From a checkpoint of a small transformer trained on Wikipedia.
Size: width 768, 6 heads of 128.
Architecture: RMSNorm before and after each block, rotary positions, tied embeddings, capped logits.
Training: 903M tokens, 9490 steps.
MLP neurons of a small language model. Each row is named by its layer, matrix (gate and up: input weights; down: output weights) and neuron, and shows model dimensions 656-719. Each number is 200 + 40 x the weight over its row's rms, rounded and kept within 0 to 999. A neuron's up and down rows have the sign that makes its largest values positive.
Before each neuron's rows, "fires in" lists the words (lower case) most often at its 100 highest values on Wikipedia text that the model never trained on.

fires in: "of", "founded", "director", "for", "general"
L4.gate288,210,202,139,247,179,203,171,257,142,171,216,194,188,179,126,202,98,221,211,194,241,181,206,196,201,179,147,219,243,226,158,267,143,201,204,181,190,226,229,197,149,205,218,169,258,213,166,210,154,198,193,199,211,233,248,174,161,172,229,201,125,233,187,233
L4.up288,153,207,146,215,150,261,135,273,216,172,175,190,225,235,199,200,181,224,208,182,269,251,200,185,214,206,150,276,243,198,143,249,266,215,169,191,254,243,166,217,160,184,218,198,162,189,204,203,175,167,209,218,183,186,167,200,252,234,189,239,164,212,253,203
L4.down288,201,132,193,169,149,197,147,235,212,233,159,222,236,246,176,225,178,248,238,250,245,195,177,247,166,226,159,164,254,201,217,257,212,230,252,180,267,159,194,236,246,154,184,224,178,229,165,179,321,141,214,190,179,210,172,213,268,243,181,205,205,148,252,194

fires in: "of", "about", "on"
L4.gate59,124,167,201,222,194,231,260,269,207,171,168,181,172,214,137,126,228,189,246,206,221,172,167,207,181,128,118,189,208,181,229,271,266,242,269,176,240,297,199,169,182,215,223,163,198,283,228,233,227,225,271,224,263,225,341,206,232,239,165,177,175,188,213,236
L4.up59,195,201,248,214,181,226,206,168,182,297,157,70,196,112,184,256,198,195,197,280,207,166,204,198,177,205,203,233,244,210,174,252,205,238,210,227,131,207,190,201,273,187,294,193,165,228,238,163,175,239,107,214,201,187,146,173,207,201,264,197,261,144,242,222
L4.down59,142,257,174,126,231,231,190,307,214,177,192,203,173,179,259,109,214,172,160,184,294,189,139,165,181,204,127,223,164,131,185,135,151,144,200,200,170,259,164,152,144,222,290,247,138,238,190,233,167,212,184,186,236,165,184,238,178,188,145,163,198,149,219,205

fires in: "of", "guernsey", "court", "held", "hugo"
L4.gate1428,146,188,190,229,245,171,179,235,211,217,192,182,120,243,167,281,160,223,218,229,217,259,213,226,233,268,271,192,193,214,176,257,159,193,235,171,182,233,185,242,304,161,173,222,235,204,188,143,184,211,110,166,216,211,217,220,210,222,219,207,168,132,152,172
L4.up1428,231,231,136,245,224,214,151,204,139,164,199,161,224,81,203,182,173,188,268,186,237,266,215,207,281,182,244,207,205,242,247,232,176,244,204,177,226,233,251,125,211,161,194,202,162,222,208,210,219,186,184,291,231,180,161,149,166,213,265,203,170,166,162,262
L4.down1428,240,209,181,238,160,247,235,183,197,179,167,261,203,228,207,247,190,190,221,183,206,200,108,216,184,127,177,114,203,195,190,186,302,114,185,187,177,170,181,166,177,102,203,148,192,220,182,215,178,212,221,184,226,165,183,139,253,142,207,198,155,260,206,183

fires in: "three", "four", "six", "five", "two", "also"
L3.gate1121,234,196,178,95,206,207,172,216,158,227,218,83,226,285,202,209,212,211,217,215,218,255,196,269,226,213,205,142,170,239,257,131,202,214,150,200,232,259,220,190,245,220,162,160,182,162,162,203,206,182,187,212,227,194,196,244,189,139,265,173,226,141,77,196
L3.up1121,232,138,291,264,207,183,214,198,185,135,167,250,169,181,234,212,194,220,171,290,209,226,199,148,201,276,179,254,272,247,164,243,208,203,173,147,220,243,202,214,90,190,293,195,253,296,212,215,142,225,236,271,287,234,137,218,212,155,181,239,172,210,255,136
L3.down1121,174,170,195,119,183,224,231,207,237,225,245,157,257,218,214,242,153,197,273,216,232,175,208,233,206,241,207,134,161,235,245,146,189,158,202,174,182,208,219,191,216,201,151,135,184,211,171,237,216,217,154,232,188,235,214,204,145,204,173,252,252,123,175,187

fires in: "been", "be", "as", "become"
L4.gate437,262,167,186,126,160,169,279,161,227,126,173,206,187,151,155,196,201,210,230,199,236,231,251,180,203,195,172,174,124,213,249,151,138,264,309,201,158,190,228,247,233,219,231,112,293,182,150,221,235,262,231,149,217,202,170,208,103,180,178,206,147,165,188,110
L4.up437,188,218,199,139,250,185,189,190,182,174,190,189,205,152,190,236,207,123,175,196,234,169,177,206,145,273,185,194,235,126,160,243,198,250,243,175,180,245,208,186,192,159,177,158,207,203,180,219,215,212,248,180,184,139,185,162,254,195,237,287,169,194,169,147
L4.down437,210,230,181,242,234,242,276,184,217,174,171,205,173,215,182,266,134,236,175,145,218,176,178,267,228,180,257,192,167,190,172,232,190,176,152,122,200,174,216,215,215,201,193,273,216,195,187,200,165,231,197,236,186,174,252,208,218,240,172,214,199,171,278,232

fires in: "as", "character"
L3.gate716,211,216,199,207,175,295,190,182,227,199,178,147,127,188,192,188,240,225,214,216,216,234,158,277,184,222,186,179,250,127,221,194,224,173,194,124,192,203,252,204,201,182,265,154,238,172,186,218,201,216,222,238,285,139,255,263,232,284,169,215,273,284,191,213
L3.up716,207,134,175,153,202,207,256,208,187,200,230,191,114,163,299,207,181,195,161,205,184,120,207,238,165,208,232,236,216,238,214,228,135,197,249,185,244,219,189,195,288,174,186,194,219,176,246,261,266,137,265,260,215,200,271,175,195,271,215,211,238,234,179,146
L3.down716,215,201,183,235,183,176,144,234,127,187,258,166,194,273,274,133,198,188,246,126,221,145,212,145,196,226,294,210,164,163,230,281,166,241,216,174,207,173,144,247,209,161,219,217,296,200,203,227,156,223,251,241,288,210,226,133,175,274,173,179,218,226,265,152

fires in: "the", "s", "its"
L3.gate1913,226,200,184,139,284,181,160,137,226,301,127,243,219,207,162,183,205,198,115,176,189,170,157,196,161,193,180,228,205,253,197,135,144,219,240,239,172,174,115,128,255,246,195,142,183,219,152,230,248,142,221,189,202,274,262,206,185,219,230,210,119,250,148,150
L3.up1913,180,170,169,158,214,259,205,246,119,196,206,210,223,175,180,184,191,174,168,254,218,215,232,214,186,179,235,173,238,210,154,186,139,160,181,234,210,188,248,195,194,204,223,192,155,203,135,197,180,142,158,236,121,225,139,166,220,169,244,222,149,171,148,248
L3.down1913,173,226,199,216,197,217,156,146,254,253,238,226,181,224,173,229,74,246,157,121,192,190,172,165,252,261,202,253,204,312,248,93,194,228,225,191,241,239,159,224,230,245,199,172,238,208,183,174,230,190,237,224,259,245,267,186,196,241,206,172,240,129,126,166

fires in: "as", "s", "critics", "like", "such", "stars"
L3.gate982,158,144,143,176,188,187,244,176,199,133,163,239,155,164,199,129,167,178,192,159,209,185,162,155,202,172,210,197,191,234,204,138,152,259,191,229,226,170,158,211,159,310,266,169,176,187,214,188,200,195,119,279,183,134,216,194,263,195,214,197,186,218,162,257
L3.up982,179,230,241,179,182,241,173,162,179,170,247,171,200,196,212,268,198,158,234,208,195,193,199,240,208,241,202,146,173,149,218,86,216,156,193,235,193,230,187,142,197,250,206,182,212,255,207,190,232,181,177,157,223,185,246,241,125,202,264,244,128,201,225,148
L3.down982,198,256,171,259,185,227,154,183,173,227,197,198,183,243,227,160,162,221,256,111,172,177,160,126,243,229,188,192,161,238,190,187,237,191,148,208,192,203,151,149,163,269,180,204,151,200,171,148,195,214,164,196,157,241,174,187,243,175,212,213,214,216,139,226

fires in: "of", "founded", "the", "director", "started"
L3.gate1189,163,271,236,219,206,224,182,185,237,187,223,208,189,264,164,174,177,248,210,220,231,178,175,234,204,194,132,204,233,214,278,168,245,225,206,228,231,246,236,167,128,161,201,184,201,157,157,243,190,192,206,171,230,159,197,166,191,177,208,213,166,186,177,197
L3.up1189,187,245,160,191,224,211,234,242,229,200,174,186,178,216,263,200,231,281,243,177,305,220,170,157,198,180,220,256,180,173,135,245,260,149,226,132,151,266,202,198,136,187,216,180,219,168,181,215,184,233,203,159,164,169,174,242,222,280,160,182,219,237,172,205
L3.down1189,192,223,206,207,194,218,202,171,259,269,188,209,245,218,206,243,201,238,261,207,268,164,163,139,174,181,260,219,276,204,128,231,240,205,194,220,192,188,162,175,209,252,241,263,181,195,210,159,188,232,287,234,205,170,219,207,257,188,147,244,233,183,182,217

fires in: "of", "de"
L4.gate1508,243,202,235,198,185,230,162,272,167,215,120,254,135,206,212,197,281,252,286,238,207,187,210,258,178,234,156,229,191,198,207,206,186,221,176,206,226,285,186,174,250,244,169,225,136,205,237,201,166,199,234,189,243,168,279,148,235,198,219,154,186,131,148,229
L4.up1508,228,160,247,264,220,198,249,159,224,163,163,192,240,194,197,268,211,191,193,237,135,163,156,180,209,115,236,147,246,248,223,217,132,207,269,197,163,196,181,142,213,295,163,247,167,217,196,117,148,174,115,259,218,200,204,123,184,257,197,111,269,101,239,235
L4.down1508,187,162,121,179,129,174,147,245,119,228,219,226,99,249,177,166,210,261,198,179,234,208,160,199,119,225,207,145,263,173,210,222,177,309,186,207,243,254,176,176,234,218,227,229,193,207,204,167,125,251,246,169,172,197,262,162,275,214,217,191,175,188,264,249

fires in: "on", "as", "according"
L3.gate550,225,184,160,180,177,143,165,163,187,105,158,218,235,213,193,181,213,207,242,165,197,236,255,210,188,119,140,208,134,231,247,188,251,160,193,197,136,259,191,244,121,193,198,243,257,179,164,194,268,108,269,207,231,211,217,248,181,212,241,207,158,188,220,195
L3.up550,246,224,166,227,145,202,165,193,220,196,153,197,207,198,225,199,147,180,243,152,140,236,269,178,228,189,180,226,209,233,209,223,204,192,281,225,145,229,201,210,177,143,236,244,219,211,195,238,239,202,202,245,160,186,178,190,255,232,221,182,165,229,191,147
L3.down550,208,248,110,272,245,217,269,254,248,258,190,219,157,141,214,200,147,125,159,175,159,174,199,169,233,251,221,187,175,201,204,155,155,251,211,237,218,156,223,132,254,220,209,185,170,248,202,308,200,228,137,205,188,225,265,211,206,190,221,113,176,193,167,186

fires in: "s"
L3.gate1402,233,245,260,204,174,217,180,150,174,238,152,184,213,196,98,185,124,196,208,204,182,199,196,203,294,175,190,196,179,265,176,247,170,179,229,221,211,287,145,215,238,220,307,188,215,214,159,168,188,220,179,268,207,204,237,241,239,219,223,189,159,220,182,232
L3.up1402,264,197,180,166,178,178,208,222,179,140,210,245,161,137,181,256,237,132,151,183,186,221,208,217,115,174,226,142,199,173,274,202,190,188,221,233,175,167,214,228,171,221,191,194,192,211,143,196,232,207,192,236,132,219,156,237,153,241,210,122,157,220,200,192
L3.down1402,231,217,146,145,185,158,298,146,148,194,195,218,216,226,139,209,182,165,138,168,156,252,187,107,227,215,190,171,177,241,264,199,197,246,259,236,284,175,191,186,183,211,201,191,200,289,159,184,180,178,174,154,139,300,270,189,192,163,186,201,204,224,194,243

fires in: "including", "like", "as", "mainly", "particularly", "with"
L4.gate1878,210,258,220,230,198,147,229,228,197,216,199,182,152,225,195,130,228,203,153,210,202,218,144,229,196,173,160,120,124,219,221,203,202,204,186,191,206,131,154,202,213,211,260,157,214,204,178,159,83,201,206,143,160,129,181,197,124,176,131,195,173,237,113,187
L4.up1878,114,234,215,195,187,216,238,208,248,246,149,182,144,189,172,257,183,251,213,203,221,258,143,242,190,212,259,178,243,180,257,205,187,183,142,235,266,216,138,205,194,119,235,156,229,136,140,132,89,215,177,177,254,156,192,170,138,202,284,175,227,226,222,181
L4.down1878,208,289,212,161,213,163,194,147,179,203,242,260,172,133,186,211,160,217,206,205,256,153,166,224,228,142,269,187,189,244,234,168,189,141,200,122,199,257,235,154,226,212,220,164,242,156,173,200,175,241,174,242,246,108,259,115,232,259,264,197,159,154,229,257

fires in: "to", "of", "the", "following"
L3.gate1955,181,220,157,202,190,271,256,172,139,232,209,185,139,225,202,249,164,197,191,218,193,172,257,283,131,273,308,119,235,195,242,162,135,202,162,122,225,186,125,276,290,205,231,215,225,178,248,237,255,219,183,218,212,205,227,258,201,160,199,196,228,218,236,194
L3.up1955,159,206,261,209,174,250,99,262,173,154,194,210,164,216,125,142,213,213,230,259,179,183,186,137,182,225,195,258,190,167,206,219,318,240,147,206,200,189,192,136,229,212,248,235,198,184,194,211,187,185,160,176,160,167,241,213,239,193,213,208,212,211,139,190
L3.down1955,211,246,172,184,217,162,237,268,165,179,169,216,162,202,179,195,217,192,168,178,250,133,173,191,169,255,234,186,213,113,254,153,194,243,224,178,198,218,173,137,154,256,147,211,208,201,238,147,195,181,184,137,287,233,232,193,182,213,171,205,206,235,252,237

fires in: "four", "three", "two", "six", "five", "nine"
L3.gate847,296,196,159,261,121,260,231,146,213,215,205,129,198,223,186,236,221,161,227,201,128,223,272,260,192,140,183,173,200,191,249,170,183,189,146,200,220,236,223,224,225,142,215,178,223,192,157,162,232,192,244,176,196,200,174,258,164,199,208,148,198,126,187,194
L3.up847,176,264,170,207,223,191,223,157,128,163,149,243,174,168,205,216,130,181,166,206,206,207,211,218,136,168,174,218,202,180,198,234,248,200,224,133,97,228,142,192,200,217,229,174,279,278,187,205,181,209,232,208,118,177,182,232,231,157,151,201,146,206,179,225
L3.down847,285,255,180,186,216,201,220,196,201,221,157,201,202,234,205,186,182,218,201,258,191,186,225,176,182,134,187,258,198,152,185,233,202,196,231,123,181,217,160,188,238,182,209,144,231,297,168,174,223,183,141,141,173,201,200,198,248,178,182,247,159,208,194,251

fires in: "their", "a", "its", "his"
L3.gate1374,199,239,173,215,193,180,177,186,240,211,181,202,173,255,244,192,201,240,203,222,267,217,226,146,167,171,173,200,285,199,180,258,237,192,213,216,82,166,179,199,188,246,253,156,183,258,237,226,185,201,247,160,265,249,213,215,165,209,219,205,192,258,192,250
L3.up1374,220,148,121,157,170,174,167,232,270,297,204,243,182,218,148,173,211,177,187,197,108,225,187,199,203,114,158,205,165,174,122,157,306,186,209,144,169,149,293,198,279,289,197,148,227,183,276,145,195,219,201,173,181,171,234,264,106,165,192,166,244,284,105,194
L3.down1374,168,172,200,226,199,234,174,297,164,223,169,156,208,212,228,104,229,217,197,125,249,172,197,216,250,187,196,186,187,228,250,209,222,207,204,205,296,278,211,221,193,219,153,221,187,133,177,230,160,179,219,135,152,286,175,164,221,176,211,136,189,216,248,207

fires in: "including", "as", "include", "like"
L4.gate841,228,244,83,182,249,187,234,187,123,211,230,238,186,185,225,199,212,156,240,203,214,135,218,286,117,167,216,175,243,235,227,60,183,202,202,246,172,205,221,197,168,237,165,263,218,169,124,228,233,209,169,232,254,172,192,264,164,244,204,212,207,176,207,279
L4.up841,207,203,260,211,155,214,174,192,231,233,131,190,149,175,210,234,180,213,215,140,198,215,192,176,192,214,245,76,150,197,234,175,196,201,256,170,262,178,202,185,141,234,197,155,197,263,217,193,177,312,227,265,253,152,188,190,131,222,164,168,192,248,223,220
L4.down841,197,227,150,210,192,237,173,283,104,228,121,222,177,176,259,202,233,200,233,199,261,229,144,218,239,190,211,211,228,189,264,225,229,190,226,211,186,158,148,194,182,183,235,230,201,184,207,223,213,221,174,218,237,143,216,233,182,274,167,213,178,201,178,224

fires in: "de"
L3.gate1503,254,215,190,154,196,280,266,170,108,170,233,224,147,240,144,198,266,169,246,239,194,147,168,215,148,295,193,162,220,206,188,235,239,208,183,234,244,263,220,128,198,223,284,185,169,201,312,163,158,214,201,291,207,124,216,46,247,237,174,112,218,154,172,176
L3.up1503,167,186,252,228,160,205,202,76,231,227,255,200,170,207,207,173,151,195,228,258,213,246,315,198,328,147,214,185,209,164,245,247,238,208,263,233,229,193,215,235,278,210,190,188,136,176,195,169,218,193,178,188,256,217,229,179,224,197,204,198,141,125,257,255
L3.down1503,192,197,186,176,264,136,156,276,134,134,205,277,205,236,154,152,240,187,200,155,172,186,171,245,184,183,145,160,216,168,181,185,268,223,268,198,217,213,242,182,184,144,270,256,197,166,136,193,225,177,157,180,196,180,182,258,148,140,151,248,191,227,217,201

fires in: "he", "they", "she", "of"
L4.gate160,235,156,165,213,215,173,183,248,278,134,228,231,157,233,135,156,163,335,296,219,207,154,202,242,259,237,150,186,264,151,208,112,197,238,132,159,228,276,219,208,207,235,236,207,150,209,203,245,180,204,194,240,166,142,286,187,177,268,223,172,196,194,216,176
L4.up160,241,127,170,216,291,145,216,218,128,189,111,269,155,187,135,186,185,246,174,167,69,167,266,210,206,174,180,217,170,193,210,195,133,154,288,165,141,187,195,243,210,209,171,209,208,224,180,218,200,133,195,235,182,232,221,248,163,266,172,156,225,217,270,176
L4.down160,216,266,215,237,172,187,208,236,213,250,166,233,237,209,202,175,181,148,126,106,115,147,215,197,244,245,114,225,228,97,184,203,160,195,239,202,316,174,240,216,126,138,229,194,149,248,164,195,187,216,171,187,122,216,171,109,239,256,145,175,252,161,180,192

fires in: "the", "black", "of", "china", "life"
L3.gate1098,286,224,293,246,226,183,175,254,188,214,216,232,167,260,170,159,208,194,203,189,223,184,189,193,190,169,156,157,195,163,225,175,257,222,193,186,181,221,170,251,138,168,241,193,186,243,187,148,202,213,250,186,222,291,257,255,189,119,195,236,193,211,164,243
L3.up1098,202,152,202,258,153,218,231,197,183,168,162,194,197,180,194,155,272,199,247,242,201,196,233,161,158,279,210,293,199,196,221,281,149,218,226,176,215,196,221,246,208,184,218,162,168,126,185,247,292,220,213,203,229,230,204,232,224,213,115,183,226,203,256,243
L3.down1098,116,226,151,244,202,214,152,210,145,274,204,182,230,277,235,249,112,156,179,197,204,129,227,151,153,180,206,240,256,246,243,200,179,209,207,198,193,188,175,219,200,239,154,213,202,247,232,233,216,261,210,229,223,164,203,126,231,225,216,169,186,189,235,171

fires in: "as", "of", "with", "by", "include"
L3.gate1447,236,219,275,190,236,267,273,185,176,218,186,190,256,276,203,251,234,198,199,215,137,138,208,208,264,156,162,186,227,173,213,186,245,171,202,255,187,122,226,124,119,216,206,221,169,167,107,158,155,252,147,163,194,158,141,236,182,212,256,184,145,177,148,153
L3.up1447,193,268,204,192,196,190,243,124,220,178,213,172,195,194,242,165,197,159,204,204,215,182,145,192,200,230,164,227,202,210,205,231,242,237,114,292,201,167,189,167,215,211,252,224,182,75,219,198,219,184,140,207,243,206,153,211,190,196,253,203,235,175,181,193
L3.down1447,250,289,243,110,181,209,171,168,187,257,148,201,176,308,145,204,168,147,246,222,225,164,185,246,240,195,165,143,203,183,203,203,255,195,190,241,193,194,178,177,205,241,228,179,153,176,222,173,149,247,200,194,187,187,119,246,197,199,247,205,175,209,183,234

fires in: "of", "around", "continued"
L3.gate1766,207,191,249,203,129,198,198,222,151,209,188,223,103,243,201,140,213,215,220,238,192,225,198,198,179,267,226,182,215,143,155,178,182,245,160,215,240,211,129,230,187,213,270,180,192,219,165,204,152,214,210,198,255,226,217,213,272,219,202,110,248,229,216,242
L3.up1766,218,150,190,159,211,236,253,322,253,269,152,183,310,184,195,136,224,208,173,159,173,180,240,141,178,68,194,219,221,241,212,233,156,286,215,188,143,178,218,195,184,175,153,194,151,226,234,239,139,221,120,182,156,155,165,217,178,210,155,168,202,211,205,156
L3.down1766,202,182,254,205,165,241,219,228,198,311,186,183,149,222,200,156,247,185,226,157,261,187,193,214,203,273,177,222,193,233,179,192,162,153,176,134,185,190,209,160,173,168,185,236,321,193,222,216,243,191,165,173,172,262,199,189,163,219,283,203,190,100,177,232

fires in: "the", "of", "house"
L3.gate1686,156,159,239,170,209,184,169,215,187,179,178,249,225,215,227,177,119,277,236,198,242,147,279,170,193,173,125,273,214,162,323,313,175,232,206,209,188,215,275,158,166,228,196,237,167,145,190,189,149,199,243,241,298,145,191,169,163,230,228,124,175,203,146,268
L3.up1686,157,147,168,199,253,239,256,218,207,173,162,166,162,164,203,185,220,135,227,239,194,212,242,215,147,159,145,248,279,198,218,254,135,224,247,208,187,303,221,236,171,188,239,231,179,185,150,163,211,201,285,259,217,111,237,192,235,293,163,76,278,125,170,199
L3.down1686,190,215,241,154,156,184,254,270,216,203,236,196,184,266,186,193,291,208,160,164,171,222,198,218,203,199,231,140,187,245,176,194,185,199,234,264,223,143,149,208,221,241,255,197,197,204,181,228,257,171,217,162,226,268,184,248,183,180,118,176,160,130,185,175

fires in: "life", "one", "two", "three", "there", "four"
L4.gate1330,209,206,183,134,249,212,158,195,234,230,128,183,258,170,138,188,286,159,261,206,195,214,159,194,220,199,189,193,152,233,197,179,76,229,248,232,177,218,155,243,253,299,293,133,207,270,194,233,201,193,221,238,189,205,196,171,280,221,186,203,196,201,128,296
L4.up1330,161,268,210,173,184,183,248,207,171,183,175,148,205,179,244,199,219,220,199,236,187,196,198,120,243,161,171,202,161,163,193,277,179,185,200,130,212,165,203,189,199,190,256,119,214,254,194,239,190,237,239,188,186,186,213,155,221,231,206,170,207,233,266,242
L4.down1330,158,229,165,198,182,154,246,130,211,269,272,147,190,188,180,238,158,328,194,215,161,152,198,175,175,219,203,259,124,170,268,139,221,172,136,115,114,177,203,234,173,241,191,203,264,209,196,168,192,228,184,242,189,192,169,211,202,202,336,236,222,167,259,153

fires in: "and"
L3.gate1205,173,136,221,165,196,218,239,137,205,236,202,228,214,227,215,175,190,160,220,251,253,129,202,291,217,184,217,90,172,154,229,235,226,232,159,232,187,235,236,211,185,176,192,237,250,285,199,260,182,120,227,176,196,178,242,102,154,239,208,233,202,208,177,176
L3.up1205,202,187,226,249,181,245,200,229,231,179,163,157,169,157,191,183,227,232,157,214,187,135,232,214,209,226,194,130,167,128,177,198,191,187,257,189,131,163,231,187,205,238,238,221,145,194,220,216,268,240,175,225,174,259,189,190,179,249,261,189,293,177,155,238
L3.down1205,188,195,145,161,261,201,217,186,199,264,225,216,198,193,186,212,180,241,209,203,200,211,169,169,215,191,201,185,171,196,223,213,226,174,233,170,215,302,210,179,235,179,224,192,217,251,237,229,179,234,218,245,206,220,142,218,157,196,229,190,204,213,288,219

fires in: "to", "well"
L4.gate222,210,198,143,166,218,173,143,140,235,237,205,243,155,207,255,177,213,224,204,159,299,208,216,213,252,182,233,202,270,231,159,177,139,178,136,216,202,182,186,191,227,163,172,124,320,303,215,214,198,177,158,247,214,201,223,182,114,210,259,197,110,199,230,154
L4.up222,201,211,170,203,168,176,179,175,219,222,183,238,189,171,222,164,223,193,224,136,181,171,191,189,142,303,185,150,236,184,143,169,203,225,184,211,179,215,239,140,165,193,238,175,222,228,269,160,103,220,200,185,186,227,164,160,229,154,184,202,142,151,178,186
L4.down222,312,220,201,204,175,177,217,165,154,254,277,263,162,215,131,125,178,134,234,178,198,159,182,198,183,215,203,205,241,167,181,224,111,154,189,226,202,240,214,194,194,162,176,240,244,218,313,197,196,191,224,215,213,170,188,94,242,205,233,243,194,159,198,217

fires in: "in", "as", "inglefield"
L3.gate278,166,228,226,271,214,165,201,202,200,192,153,183,182,217,218,178,214,218,189,199,250,177,220,144,215,212,171,199,164,239,250,118,192,205,203,194,180,206,178,260,146,247,208,202,249,151,144,157,246,226,151,175,182,272,210,175,193,179,208,235,153,221,255,197
L3.up278,223,255,243,226,176,204,104,198,202,231,187,232,232,141,199,234,252,180,278,212,225,120,180,183,116,194,229,191,257,228,206,117,157,126,185,203,272,180,176,224,176,122,193,216,173,306,202,215,219,209,241,191,202,240,263,146,213,160,112,225,195,175,200,238
L3.down278,186,184,172,208,196,160,255,151,213,238,257,182,104,202,238,187,219,155,185,234,156,204,271,185,235,196,207,225,133,228,231,217,278,195,140,152,146,187,241,185,152,246,166,170,207,123,243,242,172,204,141,166,157,272,169,240,189,259,246,167,221,202,209,192

fires in: "in", "at", "the"
L4.gate1670,204,200,267,248,186,231,188,228,249,210,181,205,227,241,218,230,187,177,253,209,244,96,247,202,186,127,180,178,175,189,286,156,184,164,133,203,185,182,97,201,230,279,236,171,232,197,132,244,195,232,145,181,178,203,218,152,214,190,148,236,175,167,255,233
L4.up1670,161,180,204,288,222,262,228,253,262,201,213,151,224,158,161,186,189,154,198,160,235,138,159,245,197,155,101,166,167,143,200,176,168,206,197,153,211,196,159,265,169,235,242,163,193,237,134,204,232,208,149,164,156,253,129,195,185,177,158,233,113,160,234,249
L4.down1670,143,142,117,188,211,206,192,175,224,193,196,158,137,189,187,202,227,198,158,161,200,220,178,224,209,314,177,197,223,175,127,183,172,226,259,211,217,210,263,224,148,126,175,171,185,211,251,211,195,162,236,172,197,241,183,194,227,253,158,187,184,254,143,158

fires in: "court", "end", "king", "death", "council", "board"
L3.gate1700,136,163,162,190,178,202,225,238,229,148,255,187,108,202,298,223,267,220,193,225,167,235,140,231,239,137,163,180,189,211,223,231,153,231,212,285,174,218,192,115,251,247,201,155,193,216,160,257,178,199,187,159,213,143,208,264,183,196,173,206,115,166,208,224
L3.up1700,166,267,222,218,173,196,167,176,172,226,202,196,140,151,218,190,155,218,164,183,190,240,199,248,220,249,208,250,259,227,171,138,189,206,178,207,151,275,187,163,195,237,108,158,211,261,181,134,240,194,213,141,119,164,236,195,267,221,242,228,178,152,192,206
L3.down1700,247,257,147,200,263,143,195,176,180,132,237,225,180,156,192,209,168,142,251,176,268,198,167,261,220,134,242,207,223,161,170,208,253,239,143,264,185,222,212,242,164,164,151,169,177,252,238,342,134,198,161,187,199,114,162,199,169,296,214,190,88,257,221,208

fires in: "a", "an"
L4.gate1856,199,221,209,232,212,249,204,207,175,170,202,250,188,169,287,238,225,170,229,277,256,173,162,181,187,239,219,186,193,236,210,140,262,127,206,270,190,200,301,176,204,284,288,217,267,184,243,232,241,185,188,191,187,170,222,180,200,176,205,277,286,145,233,215
L4.up1856,253,200,245,184,148,133,146,124,212,193,187,266,268,242,209,235,207,173,213,223,148,197,206,189,228,165,180,150,159,208,214,200,264,220,209,186,236,156,263,191,132,277,117,235,153,180,194,190,169,278,196,205,189,169,184,306,184,121,231,157,192,262,215,187
L4.down1856,193,195,198,258,266,200,149,215,198,137,248,257,231,241,241,38,187,270,112,180,246,210,231,229,207,195,186,179,235,245,188,253,194,178,221,173,224,267,191,170,177,278,241,198,202,231,164,143,180,285,199,270,181,178,182,209,178,167,149,242,248,194,201,218

fires in: "to", "from", "like"
L3.gate839,246,238,207,154,177,99,206,147,150,221,185,209,140,184,184,195,276,182,206,189,276,193,177,223,208,227,209,177,255,200,208,169,207,145,211,199,197,202,177,184,133,197,193,181,193,161,244,229,210,226,177,168,231,173,273,188,186,246,171,167,160,198,226,181
L3.up839,213,220,209,222,156,238,216,112,193,135,186,247,167,265,151,14,252,241,188,175,220,205,240,160,108,267,216,178,145,162,225,231,245,219,172,216,199,187,251,194,168,207,197,169,164,209,214,191,162,207,232,196,182,142,192,144,175,250,178,164,225,198,179,191
L3.down839,131,268,246,234,201,165,158,155,167,173,161,179,155,252,219,312,186,107,203,228,182,196,230,199,163,181,157,240,220,218,239,178,229,233,248,203,186,178,159,158,206,258,225,171,157,167,210,195,207,227,216,234,285,182,255,185,242,308,198,157,144,248,199,178

fires in: "to", "of", "following", "by", "despite"
L4.gate18,300,251,195,194,216,230,201,228,174,239,178,193,136,282,179,138,208,235,168,255,199,248,140,207,106,216,140,168,210,154,308,247,223,204,233,217,212,171,117,128,177,206,239,177,179,200,202,184,155,202,119,233,248,210,215,135,155,272,202,229,130,226,245,238
L4.up18,185,266,178,234,216,196,215,158,186,219,257,259,126,145,236,171,221,159,192,248,202,188,230,218,113,244,161,234,212,254,187,196,226,232,207,248,196,259,164,215,105,205,204,173,184,190,224,188,195,208,164,163,205,221,122,204,238,232,188,239,261,233,199,207
L4.down18,216,163,207,238,202,185,208,189,252,207,199,178,175,244,271,159,149,240,163,170,197,167,117,142,145,158,234,199,165,107,235,166,224,247,195,203,176,191,168,199,214,250,253,258,142,117,177,142,186,191,198,179,191,155,193,156,178,182,211,295,215,163,177,206